Weights of a small transformer language model.
Size: 9 layers, width 384, 6 heads of 64 (1 for keys and values), MLP 1024 SwiGLU.
Training: a variant of Adam for these matrices, 1312M tokens, 10010 steps.
MLP neurons of a small language model. Each row is named by its layer, matrix (gate and up: input weights) and neuron, and shows model dimensions 128-255. Each number is 128 + 32 x the weight over its row's rms, rounded and kept within 0 to 255. Numbers have three digits each. A neuron's up and down rows have the sign that makes its largest values positive.
A block is one neuron, or neurons of one layer that tend to fire together. After each block is what it responds to, as a language model described it from the Wikipedia text at the highest values.

L6.gate91:168132097172113093146123150175121150126148121194126113151136092123206255127138109103117112084197081123129142126151135118136188121154104169163158083136162163147164091105119184177190105085123153104143103139101131151123084130086131132129141098155106109110112176117135134133112122161118116133095097099083161167175159112147172146163107167158156136102078180161156112142087143143084104140142
L6.up91:147135192074137092127125145149139123072105126112107109127103124151107184124114132150123128145207110161172147135106094137098159105067132092132138161063155090126150081103179143103183145143140157147180150037131139132103108071143093053106149130149085110181091111161176162065162151170149098134162146174068113174155117148107087177164105184104126072135074101104135065107087087153123157119171
L6.gate238:112078120139160151124176120109135120089112190106227171189103133105123173177124165126113106114101096158151169167142116146152116111113158116110138097132094133100176089127140139144179150143100149087112110136144137098144169149084141128093072053173149083138115159121129140065086099139142089128158077150090133142150153065139061085133118181157116183113136134158144159126103091122201131090151
L6.up238:128143079161139118087196156135148116128137168170162103122157143149144131147151076171148151158074155101157098132104128117132111075200145018094138113132132138086157090073120157089202104141141145086073125129147147134181081084138154110182146094116175133106132123100186130161144134099181103170098138133130073177151100173133133140130123163118137112166130113112135118115129122133096112135146
L6.gate383:188098128128118156130147115132195116134148089179127132125103166100117071119165118121132152115108184159066160170131111166160106182166109190148086141096116094125102115134203168070176180089158090072101051141125056111153115131091125098142088103138073151131121146110138178090115187184149121194147101121149103104160160164096096172118118107098155132122106103151132112121144099154132158200134
L6.up383:162127103072141089142162157133125125130062159149123099134126099166072180123149117149140111145076111153193130080177105090142189101098080141129140095172150109110131068130154168154118137117172124142147092113147134166093113170133058149076109071111132045169081096143101104080185141121151122169153095186091098134100161132127109142145141125135112129146136141135130109068152153132097119149135
L6.gate654:073103100105111186104133142147142112076105080121113132082124052142132214100134180118090116123104118111120096146104159089174187160160078166084134152139117160114115138152158144102175181104208118098112109129104174139138122167074120122173144132125099089100129140105136167132131153120115142129153120112107135149151108122168149104118145157156099181141151159156134162156164138146113198140138
L6.up654:131138120034140182138130103146102123156151123096146087161146125144109173141108055093107140118097096154154169097154137114109146129130075173111172131130076110149120114131191112138181169112111094135147088135130147124104096149181099085083101107158100157175087200216124153137119116109147164184148102068143138171167081098107150126140163125140111147126116198104120137125154112139171170163098
L6.gate776:134182162164052074070152167097103104123131109188136128095123150145117106161143120139127131207147121158130123088129166140108155078110126130184095172148090112139186134167178142130154173143116093152124117183155174111124169168166123175111130124104135122131153153136091071088107172120103162076086137119072126093088101150186102135129047130120153069133138101080122147062109160189121156132069
L6.up776:159122143123162109070144155109102160182099163106140132106108144175138162117182129082161094129118063145138122071178141185121109092160137099113135177148172130164069144102117107069105123141186136175183054121108098142138161153109153146116163183200095108145158064105106129141175107121109131174194154135172112185113143156165138134098105114114169155102177033095145099131129156147147187159110
L6.gate931:130104126123158129052144126146111133070082144139140101169120129095117152164118155175098161169121118118112168222139185120114183097133070070130165130137081144085100097116157146173187178127129112133129164119097116117132144223175170135125115148194094099130111156120121115087154104156123155143101066131169165150184145139133120131110073108174011141147135124112105162159209108105110070107088
L6.up931:117132163157124102108142136110090117116132118143143094102076095134114131093118124155058144153115112212121171111187114112081156152050098156130123113074139165167188131137141131131164154160137134124177185077085150127117161103128103072114129156142105168159116135102177123126086141127195182103160119134107098066171154113127125163105145169177117143162135192100120089122128100103143103122114
L6.gate940:134084156086121158107141133146092066153160116126135094123091087073157149130128173137060126140191116142116091187170195146166236159108098109141140134159129138130141137175127147183139158108135088156094140118097124099136133189146082133154164133127132115090154098149137152084156111162134155148147106177101157148150128113117045166119158186081082074188117086138072172099135110112155132194074
L6.up940:175071116132174161119200140077087101138144170130113068136102173147116112161123140145107133088102195160121133160154090130147170162105077089081102122124095076130127112101136162144185191178120132143146102072111105120142185140124146155074136177114127135117105147129208075074149101150127099167152124102119130144115139077164126180114169148084128122148129062165128120124166107132123183138117
L6.gate946:117101145156127103050150145098122116116071121107124143127112093086075180113083088159128120104155088148137136156111147083156128157161125159094117174125114151160132130172150139176163125140166109142135086179151064114184142163083074156140092144164117119134127145057134117147139149143083096129142126120073124149179135080127166138121104128101173123138103151127173128142127141143137046147114
L6.up946:065116117144094070091121122137098130096135115122120151117171101107143153107070086083130134092101095134083077118108136062115111156112146129127082109115165123155065088112147165182150173100186099146149125151122101117097108114063125108143123128139140108126141118168116093089071123104195154160157165133155152143084122126131166115120124163075135254145171195122103053104043154159139111164107
Description: Opening parenthesis, semicolon, comma or closing bracket right after an article subject's name in Wikipedia lead sentences, before born, is or an alternate name; weaker on name pieces and table separators.

L2.gate87:130163102079111126138112134119137130150118115148080102123176191135144106155167173081130186069148141135139136148164119068108105098120108134130190089132084122116115152137164157149134133098095116119142119158171097141092124117136137055154142116064170124095148060070145097107178168078071151147198101172126166113178138139090166121101159138150113140146163051120149234133189207166109176107115
L2.up87:088126150071138144129098164181179142147120140179144102153142133137111137142110082143158172175180068175194088169139090128169077096112147157057155123115081104068132165123123138148167118117133156104143121143107168151183094190185116151139167120146132111141143080086119079107150098141123073126108149120133124162123145176180144112104147124186097149125112079182123106169113124117070144105164
L2.gate335:060134141127128095184139135145105102104148107147126208142161067173125100143146149147085186116113126189145129090099170064107084126088138116158141121146124166078141122146109117147103119147093135142099145093100128154104142146151160094144108099133132145098149143075153114128177154083120118141152165160094151161107148135140120149095111087184123139167082170117118172160121154143128184173115
L2.up335:140150172126109105132166102141157073141087163166117064103065179121162116135096118114140067109160120107158126173129080147145154099104133102130102112113137114163140145165156132107151110154118161126143132106175146063151107116113101135158145113126140081137080100176140081166171081143085106088136121125110114168135119123056125096139136202109139085047170118130154113140078117119114066127134
L2.gate681:120120139154099125156146146082158118174100193158129170119148083125146131085122100159150140108120069077140168154106118070138125147145049089105168180172164123115133124180075131081099149154111120114170139135153194133110153106162075151154072143161137144121160054155147148112106123104142127131132070136115084104152166103104097088198119085125172132156165092128141214121169139160163154158100
L2.up681:098116147149147105128180127118095153118022141117126155140118155122172142128112183130168195141103078117114144137110177153116147187116129112072157141154126123123115087144149112129090104080165161077142115097116123142107139149091110149197080131151147158135177112109130126172150128099102074144126127124175163109139160061106138129088134167132150112124105140176151128163104137186111175123133
L2.gate909:112128121155136102136130120154077110145108077164114091117139146054126203082148173120145108149151091143096130156070109124194177126093119080134101135078100177150117111110188144143137185161159149148182121081077150120124121124121113127117082113134161082164190146135095152086120108090116141150096137173123077084154186132166149118090170192131179098114208107143146170155081085146096144101121
L2.up909:151081119172132175090125121136137149159029183108119176119166113162119185116076120164103146133179166112102159166112165096169156139076115141111191116101114106143069138150123130172149193098114119078088137147150163101158132130138161140161137065133111085111095198108107151126171145094093112140156108153065181169104143193076091093099145119129122100116109142124170139117087152191133100181117
Description: Short subword pieces inside longer, often foreign proper names or rare words, such as the in of Dzerzhinskiy and Ichinomiya, or the s of Kuznetsov.

L2.gate73:093069127141135162159072116142083144143063160116162132129137129103112157153131239107105107111117105140101152186183141107179143121160167118176173145090125100157187142154114145166100112068107095095147145164091121102104164138069102098116164105091125107128077091129131152135093090159076086148092147134111159115069136177051117120081096158135085193185066055096141171133173112105067195112101
L2.up73:109151124107148118170153127201110137165116133122133132117197115139130103126114143146131114090140129097079117086128172119073154167126149063140140172108126081081122104080077142108124094111131151133096116158101129227174154176085121109097136089167063137110178172078195144089105134161065135144181134095142081140109120125109134130183136105086154112090135124105105153050107146127130123150151
L2.gate416:162108112138146102121111167151113164176116142092187118170093101079130182094087131138147132122137085135131109152158128135133143136131200137152149145189102134126178134165164149098158143113073117105149095180134116123092147159146121160140156177163125102120135122068132144109175164118116159176092117135132088138197167090122098165143092104042093096169113169166160082132076135137124136141067
L2.up416:138112107141192107132135177083128156158093141079165171124143064140149156129149102170148132105133094088109187143071128141142105161121129140071081169131117115071115156122160129084116113106140107166113156132160096122116114130154148160102198143180096110194112109075150160091188137187112148211102094066141088165052123083135148133096093113104097171108176052127169137113078160075118156133112
L2.gate880:087109056143150200159106146167122225149055130141175156152089092132139139075102160125154164145212140102118138172155165177110119089106138117167159137090138138120115099131126106143132122118143133094161117166143157155112165119055045179128157118098120143106135114065082140157142156081116085212083116127148164111166125143122113161062109176104081132160088098157102182139194133163108134116116
L2.up880:097071131086142132159102117103088179142122066145067132153114093145113150130125126107108112201131189151121138066163202123190089127151154159135106140100127143108126120148153149157156115160114092113155127148066121175142149119120146132102080131110125101111122108049150065167066108134097151131077132104150191070126102124147127136169137122095098136083015150123071129098170183122100124076143
L2.gate990:158101197088068112166135150082159119142135115144091090116144112131128092178149179174132115138114200136096181157159157154130119096110189161167125167134121171184147178110126159153126124108145196168090090099112119125170213109097104107142140083170111135127149108103140112098137143091134111120085177116131160183102137149108135174110020204167076125146090107150077080110114168137146106132081
L2.up990:117159133102148141136119122125157163203120137131193153116146160169148095112151127141193131149084113187055162131117098166103156110176122109164194113089153148127099102160164181080045126137104119103069130142128095218125138158089178146094154153062109161094101123098176128120115093154157109110058119113118115125099145116086122071109089106122142089113052095188134180094167089115096040068131
Description: Tokens in data-heavy text: cell-opening year and number pieces such as 193 or 197, L win-loss marks, census words like under or had.

L4.gate370:111147078202142125100130094140066098121096164091127090125110155076123114100066140140071145143164126129103112121136152102147119096139073191109080129160122143116111140121125159152178124165145117125157103115085130172116121128169077087142109074108079101099179136176212136070157173099152111161140113068133132133145162212130099116106053099139128116131103137096128073120129143100128117162141
L4.up370:087164079134152103120118100084116190086075151110198096118136125131119128118139132100138182115102084099145090090179139062139129202127157043159138140113079120125190164101138153170083171101100045156138089134129158113161115189115151118129103124155130142173148098119102133140103142119117134126143069124125166150197083109154085162189100118103080128135111129148131168146109099105151143140118
L4.gate894:142150060184160132143129085144082119149060051108094114098170090177155127179067134166136171169154067143126156150152103110141118112071063158142101139202096135169116174147130132129116174144167135112141152137120195113101096112054058138099197079127062083151170142134140131061135109100100050104103129130136100167180166113156077138164123177113143115131088101128078133086145036097134112165090
L4.up894:079038120130135142092070136119158118105118131073154124128123131132165161179100132097131083098134145150120137167128100124107215137079117136174128142134126158127119108115127089114142134122139142174116102101116162116131159180157151098110171120156107155132142147153162121094146119119124131128146098142067073158108118092146146152117159153180142152143097137121101123131183094084119106155110
Description: Fires where a biographical lead moves from name and dates to description, e.g. is/was after the birth–death parenthetical, the closing ), or the title's =.

L4.gate67:111094073166125153177131184172092089149130131163182118168158108147138096108115138152119174115175135110134205159151090100134093161112103088126156117148099114115151086113124113132098130051133137111164167169158085054068088149127099124149149115140083137148112126109071131107076159128100132159100161170153111058185167106110102128092135152148146103162141080163129112087099145119144158141111
L4.up67:165180126108098122113167118145158096045075094172118113174128122121105127111123171092071182126129133139071177131114107129120144119084122113176141183096121152118084073122158117133188149115163068109186137180138128138135167174107133122109145193100129089112137080133148045099064099153143116139184113146124095123145094104120151121093093103169138062181141129132159157139137173171129126154054
L4.gate832:115106141103132103143144186188100178080083161148194138136106126148109163119152151164133133140093111126098091124135110117101127106087109094144122145177079177106108094102145125147139141120136077131148064107165148175061116145156123082143155108113105132132091134130049114108085106068194119145124082183129082128109209123123129112070105143144159113157116111134130182152082172126188133087163
L4.up832:068121148090149123135140129108130105157078111150168109164166087184084143148146109136131138091165088186108175176126085147147103111170108125110127114126104102095080132102048153177155130100162149122119146117091208056116072102086099122097148175116094131134124143061125101104069070159078165103106121141117119109124134107128146093091104190142187170106126108161112143129126138129109188139141
Description: Digits right after a decimal point, as in 58.3, 52.09°F or 41.2%, often in tables; also mid-word pieces of rarer words (Montg-om-ery, g-el-atinous).

L4.gate419:069148174146094086112127142125069117103149108162141160133143112149102140172060130127151121199128105122118143086095125108117143227142128124145112132148122160160149141116069104111092084166164132140135092138122034178064120105133164106105121097132100161095085143112112114131116189119155132132100167069125167127205145120165130128128117167124144105168133180074130159149143143088180088097182
L4.up419:108168069115132094130132177154141170106097109177166131135144147090097135099137086106102219085140152092133103123051114086115164099071151089108099106115106083103111143117119118173125137105096128090167148099092051134097109091148132160142103139096190144110161096099130110150171092094188116107163117108144132114125098167144101161098150082168118088148163115142124103116105103128061109127155
L4.gate930:144166106154094074079156129124135117185126148084085099130209156151140146083080118100116102127156148114111178136142137125044159149200083107132151134114137137108130095119102128140091127146128105154088095165063124138128115125149139096113139159092127168136102137138093156164172200100141146162154083123130126120121200132113159092139154114059119084143117171085073128196145140121074074106111
L4.up930:151085133140147119132103110142172142171106103112099164159180131082187085098134102125113132194152144123130178116099151094045153150109115091135108148113154145079164170165159115089130183138109124129113140180142120125067165124099159082064150141086084080162114154102182121142127189117185142163127114115125108124048147159166144093098081119144152124134160122091131118083153120158041094104127
Description: Final token of a short item in lists, tables and parentheticals, just before a comma or closing bracket, e.g. the 3 in 1919–2013, States, Jive.

L2.gate92:128119123140148170178161149084112171116089110188095164112175110122100177056087125096143100111099118138104127118115098176118099089122212104126101156100113100122072163121144127146139137087188142095111122121125147140122158152104072089102155126113157135120135086123131136119158072098137140170141149105124102149088152177146104084129079145143175173175138141162100103131108171116119158158133
L2.up92:119126174082144174153172162106141096102119134128121125164190170140132154151114118120166055121137140158142115079134104102163113116079158111151078162242113203140145152093160134164158174106137115131206112083211069151112215155169152140124095121128075094119114125145136103085135157100117064116124136169154162118124058161139153088157062069195128137123196134108134088183185133195183112124121
L2.gate254:140134115048138109122118122131145129123098130116069104122109142087157143114111155146032102125119082164158155135125146102151164098117123138105129171101144154092134084137137150148154117097145140109114103132170103095107150177102139103179120176079156100101080118149114116095123175134124109164107154150180147118113116127168140113090076157125159182117090117108125184146203099144108090133103
L2.up254:130108078119132166078173134119142104098108085189119107135150076155180146127152136159092150126095150127108152158081140084121122110110197082132070128135124118121080126140110133092119125110168107174122073083158146148095134078099094093143098061124118141111138156161137092109110134145113072107168140155180151143120163083069174143076115118176146088139138127075117126111143163141140118139133
L2.gate611:107122137166136092098190125116136142145138165150105129125155016144121182173149115151085123084184143127093109140097146128134158088091113161193129175098071152161118156130142158118144169137165188157078155121098138122095119128103092161078137176136121138117126146146123107117103127135150118154126149106178105094148084122125148140151072156126208128195127093132138103047182201173098128152133
L2.up611:165134159128183120094115099147091086097085164152109135146149111124125149146128169124147175083163181159129072126101141121111156078105142144146163150092108184110146174108169142172169130141130137111100159088098142079138180088089153109061088166080121117117101227148144085076158165113146139114180115092125124089180152135060130144123087142187141144150131105174084055095154140179158173145132
L2.gate819:111140135130149128147081170170130125155116177160112069116163090117146158107119095107134098108164060120140057128141099129132102126149119083191079116113118192176091084101149158140137129134207126099134098129107181129052150110120151059170142159086077098171127175086140197104121120126156091112156140054181149181180114100108070134139121144125113131116121130086076148074079085095112135161177
L2.up819:113108080081133140116150086146166179143143132115125118132155122135061127112095104106110099103104100158112122167103177087079124157136183164123106129131141155148107134138091171176103110149079137122134167101140096181171091132151126129149138194118093115148122192149128109111151093108114183082151086109096152104144102104139052132103133118147176174118116146118094047105088071076118120188116
Description: Punctuation right after an article's subject name in a Wikipedia lead, e.g. the "(" or ";" before foreign names or "born"; also weaker mid-word pieces.

L6.gate79:208153129116082153170126135142140182132140123137110154106121090083138111130139125110125102066144175096093168115129157164140148114168095152132147149145132116142137162137114102117072093143112159193144105143158097117119152084101138134172147131121116110168093124073134107110131118170063200136115101113123096146171155166149159113130134203140097132180161148119151123121150152119143098152062
L6.up79:100158056125120190103084102117128116075156106184129164099188102149079109160126154133113080076152103126106095062150139144146146124086147112124129161063092087160094194159141132038131071127112090168150073126111157116138125111117180087127115154093101077188088088127125129152147161115130098136144128123138096142146106148149105080129133140158187108099169132100177159167122106129072118102185
L6.gate323:141131133106121098151078146158100131141115128151133161158107127165173167129127174131135108135123080113049143179128177180178114110136102117098115174098138110124095115154156132131128162090137115121064097156117150128113095150082084120092131130138067124125094097103082144071110145168098069186139109160126121176092089090147154095170094133109155106169180112118129098080132199136113157174084
L6.up323:096085151121144173098150125137226129161107125157101147099120121121137213082062132115126065174104147119108099063129151108090136126160152083131182134082122081094124183106181117184197148084126144141082165109141120128091169111136186099124128160111066114130141131202158150138085172124114146149120133131121072173121136080128152125142165110151109178149111137087101089094102101130161080102137
L6.gate484:092135060162141116139153063109122151148135104137164122150110091141137087130119157160127107116154136117105145141146168110095082052168092165119148136070097125090146165165124151136115152122170129158079135177132135089130131182117155163134189086212173091164154117107134096109164139091087166152149114137129149105163144138167106191176144178077128193104171112169079130110135106099126102130128
L6.up484:178120094153192150140107158145163106178121184100131099115178113150103176083097171068067145054167120132165127094124215136127143133104084114126121117095121123124174115120128138122141109108093129180121091143111123082149086112137137096128206151160138080126050117099115092126123133155091160137144112168124140178166159149123114135097150179128110080147112104154143154092039112114137120098126
L6.gate514:161155104078099163115101143094115131169126086172106169127183164147185086119133113147116137090125192064133132101116142096174144120146177117077152115136145108087151137108156085067095128171110105107134075083178075146106153058135127167177110101093103114152045161108112189100149142142122162103174132141132145176110145182122112187123121127099125147197114144162131097143064124102131081109183
L6.up514:166124162166161149133165136121136132100099195131133116157130133150125096125111143142077091126189128165140116109128133037158137153156112144088117139116091147139109129067115110124086157121106135101190121169125141175118107062046185146112153067170170111153128090137178113175111086106156100135141100103202119153130113116149116103119168089164108111121130163109167094149134093187173141145107
L6.gate524:156114042088116107137111127127118165140111173168119146080114134129130161128140151040137133134129124113141147094196114136107149178123208177144168120112108084154102136118131141126106157148092127114176095131136038181125122135128154101124157158106121116123066092105113140077155159104085105106110189143101166175116170137132156137172171172085058148153152102039141054104133134099098098114136
L6.up524:099055152066137098161066174211126128100099171136127188122139067128110166109173078091156122134113097138117156102144149083128163151105189135164095108150117125093143105104157150132114061120130135148110109116137128190112176166104105037170218168077083154116120066142092165051164159122093146162090154135200121142134170123072167131104110154133102134118126192133164154103110141127160100133092
L6.gate565:186099098085145164064095141146069135112105173121117153115119121096193149133093151208115098098133179093121108161164108132146121123113116109101128179155128136135150152165092109124154066142093202177102069062138159121148049135106109062114149102135187180168091128086153144119142135141138094158132159144057142121152140157103109104131096196097110146179169153119120165100166147129064056176162
L6.up565:118135118131181157129060182117134113162188125092118101120126082173127114165163135143090113076116135203085133146151126153083123117144104092137137187117069168153154045126052133157171164121156205105138095095112203136092125040116149116144171159117121154185102124117124094119142169165101156134100158144103141147128164075143144086107061192123121107150140144110099094086109160135130146190134
L6.gate641:207154116076055137152123109128124145145169080109099157118120119129128165121182144116172094078111150125092087138146201161169130115155135139180182081083183125131104125165168126048077147097118090135093147122100103142121149173135097126152168165145124137175095039105105116143097161148102140198093158129130125100166140158143148151185095208108086084155155126120104172114193135105134106095113
L6.up641:176136151126127143163142170103080148150131115131101125055134133092112138151099155175145124107089176109179088181119119138165098118191153128082142163154140120153153128106136155107110104098139144085133105130107053086191111079082131151153175120157135142129095114067149112113151134211127143137144141139161172143105144142154168140174156179114116131156112160238096151147142166120113088158184
L6.gate916:199106084118104159114135183186129125169057153147184170184101108078121105153127101142130103145159135108139137084102156152133124063095130150150185143156100189132082114164138179141149113145111157166082151222108112162090083164123127123154169145150124155100121103153100087079164109140170148126089178123157120156214130125114082097150155175133112106230163147099136141148156112094087070145167
L6.up916:171050103166077140124149162135137087145102148157150121141078141098125090167154079122170142144147175103180128132084117146138070087111154087090147115161175158088099159089140133127182105110091148125105147157174124092108180161100114129124134097170088125153142074212157082152142080153146123086125143126117097197158134107136093117132163123131139164117150143149097127149131149111133144146157
Description: Tokens just before an alias, code or unit: an opening parenthesis (climate (Cfa), Name (born …)), known in also known as, and final number digits before units like mm, ft, m.

L6.gate106:123152117104069087104141113188182105146086108135143144176144130138111149147130163101047147111120087133116132088133128129131174140116168136137132146112085086135155150150174170137125083115128105095103120105095086164101103130130090112144133148084144132040141101074066116086080174184184149150063169134122106170162107219143120099151149135124158153224166149160156067137126129106090141155075
L6.up106:124120169132145106093104096124168057126145122160139166199111130142071160143085128048074161170143176134126202092089128111140143197154119156156133058110086142099141184103094078160077133071156094138119133132123108152102143104122151153144098089127075167043095161126144114070116095152136159105136117144080134140124114194174096106162127157173178172136111141156149127153143146090108133098127
L6.gate257:110032190104108191108093056079101032099124123091053141126145061095166154104134142145104142135101137170154141121131103112165141114154038124130068152122138113132196089132097150103130112048110151151152162151151107191137150093118092146116113106189038143119098101080105166108184111154166133141131128151100192171129132102150061145154125094147078120163124151130119059118141110079092117150107
L6.up257:114132153088089129119150116102170133133075117109140134146160105167087092161085106110125131160127091135140133113113146143144141085124154095135095117155153146153154170156136186112136115093140106130157159110125072197120218115163111114199064160097191138106066041123108122142191110163140139161117168107174139150142136125126107139128105110129164098129151144138157163208094156065140123189125
L6.gate342:142116162087128092115098197145121091155159103078167159096168104143121161140094157132116147120111122172088159154141128127104139143117160154131131142144078169147113100191122146123135115101106148092157083120118158129128131048118140105088150088141099128116132124078097103222092116134124115149135126160157156103128125145100060138091126096139051096170127193065066130139077064125146143160078
L6.up342:089130106065110077082098114087169074117122106144112158122144137103112123107117115109130158110158172187100123111147137143180154137085097074129116107117165098067158186134173132148066108069136124110165158147078149201123134169137149124105109098078097187087060102135120124154097111141178081108154097176091163139121101121150155173105139107115239124132137143146109132172126148096080126129085
L6.gate374:136118181088106110147155119108196210054163154155172212110132086096160142066113146077132084155158105161112140101121074060151162124111140140136133104171135101178137148165085145162097131101151135170101126152149126162108121069093146141084194099078150099141126107069132104172146106169084143194135158140130099151158102111157081152185148135153084094139141126135105143138107093140127163165127
L6.up374:112080095104075080165132156150156137117129151098109062134197094036198073171068105125163080140141148180127137117092166091124141083099148100165176119114115139102177185144078117123151115129150166143157131102168113148070091116058135182088101146162164096187177115116164180113107120115129143182166106169120173148128087114120096176194147136136125165179115133140123114132148104119167188145113
L6.gate395:112123173188104142157165155115079170145123152097140132110168147124154140119159145110056139216170123159141165162178153154167151130096070181140143047131124156129152119189137152154149125117164115155176177103116200136083122122098117077151144075162137181164115069163146151146171109114121131174106144130131182164118081133132103109146089127159129146154097136143083179181121148149138097153146
L6.up395:139115103081039129111128083150131114171157163041173109119144119152125103168114070117088134145147179095126091120156147100172195147115132079095118131123114102147176143167152129209087183160097131110177182056156130160106114116087124114107091127208097119130045155143104150096162121098110106144133111142088127163087155155065124067117147112088165165120141139091129081144150128055126120137149
L6.gate407:100118122099141120181112174136124092161085104169124141116150179078157118123057180131112093098128093113085132100109151143081144137075117150174114138161150092184105125098076174129085099113161144086098153122130119149118094151060119117118133119128141166069169086079114168082153130088178110127113119137104117129132141132092128139170100160133117186165154159116155186114090130116059143192141
L6.up407:145168207129124151117117153117139123162157123121118103099130165105132100127120130113090132146132100128104150123104178179045122119066136145121168119147136056110134089132118187081132111080125085141060084090145186131108153142104154120141104081091110099130159102126143152142143122147146106122083098169105102196122096116074104174108143091120128158097169156119198112119108136148138098110108
L6.gate564:146151106080113169162164102121153154138126082159157120173163141115088147095080078174072076160170114137130065187152161154188149082097120103165162109169105068133109148158081101093089126143140161158139128095104106096179069125133138130143153111145176178143190155132098079104125137182114125119149122143143164111199136146114095084137176110162140106146119156110150056100079149124109139049154
L6.up564:122159158113093130114121130110115133097134112103193141128178133128127096068131158080123135110159156176091192137124126119121153104134131097153105063159157100163148158119125130185134108071087132097109139091208116126068074088140144100111146127159080055112119096126133140135135124154087112157164097156111102104186097139105111113088121115135151117166167095091128155129115126125103102084111
L6.gate790:073139172090103118088071102146082090157112136177079148121214101171054204121107102109126109172162132148106199053087143121116118135092090140118191084164109134124119122139111096190169109131121143178151119061149162119102147124104106069127071093115013159137117105131084142080161105176144119093171062186144108123121117083096112079186106075190094107156110147188154093120061139162137149120155
L6.up790:114094171107055165136085111115144159137141105136168140102199116169127069147091128035131110152142123167126227119115190134125151121131110100149099118103134072122196184164145149181171161153108118147161133134102119124146097120133120072150176137194052103117154089090120192150148161142117135181133123115166159149154104114062105129240123160115126084145158158125129112168115109112093148106157
Description: Subword pieces that continue or finish rare, foreign, or oddly split words and codes, often just before a comma or bracket, as in Lem-os, Lü-d-ers, staf-f, or ISBN/CAS hyphens and a year's last digit.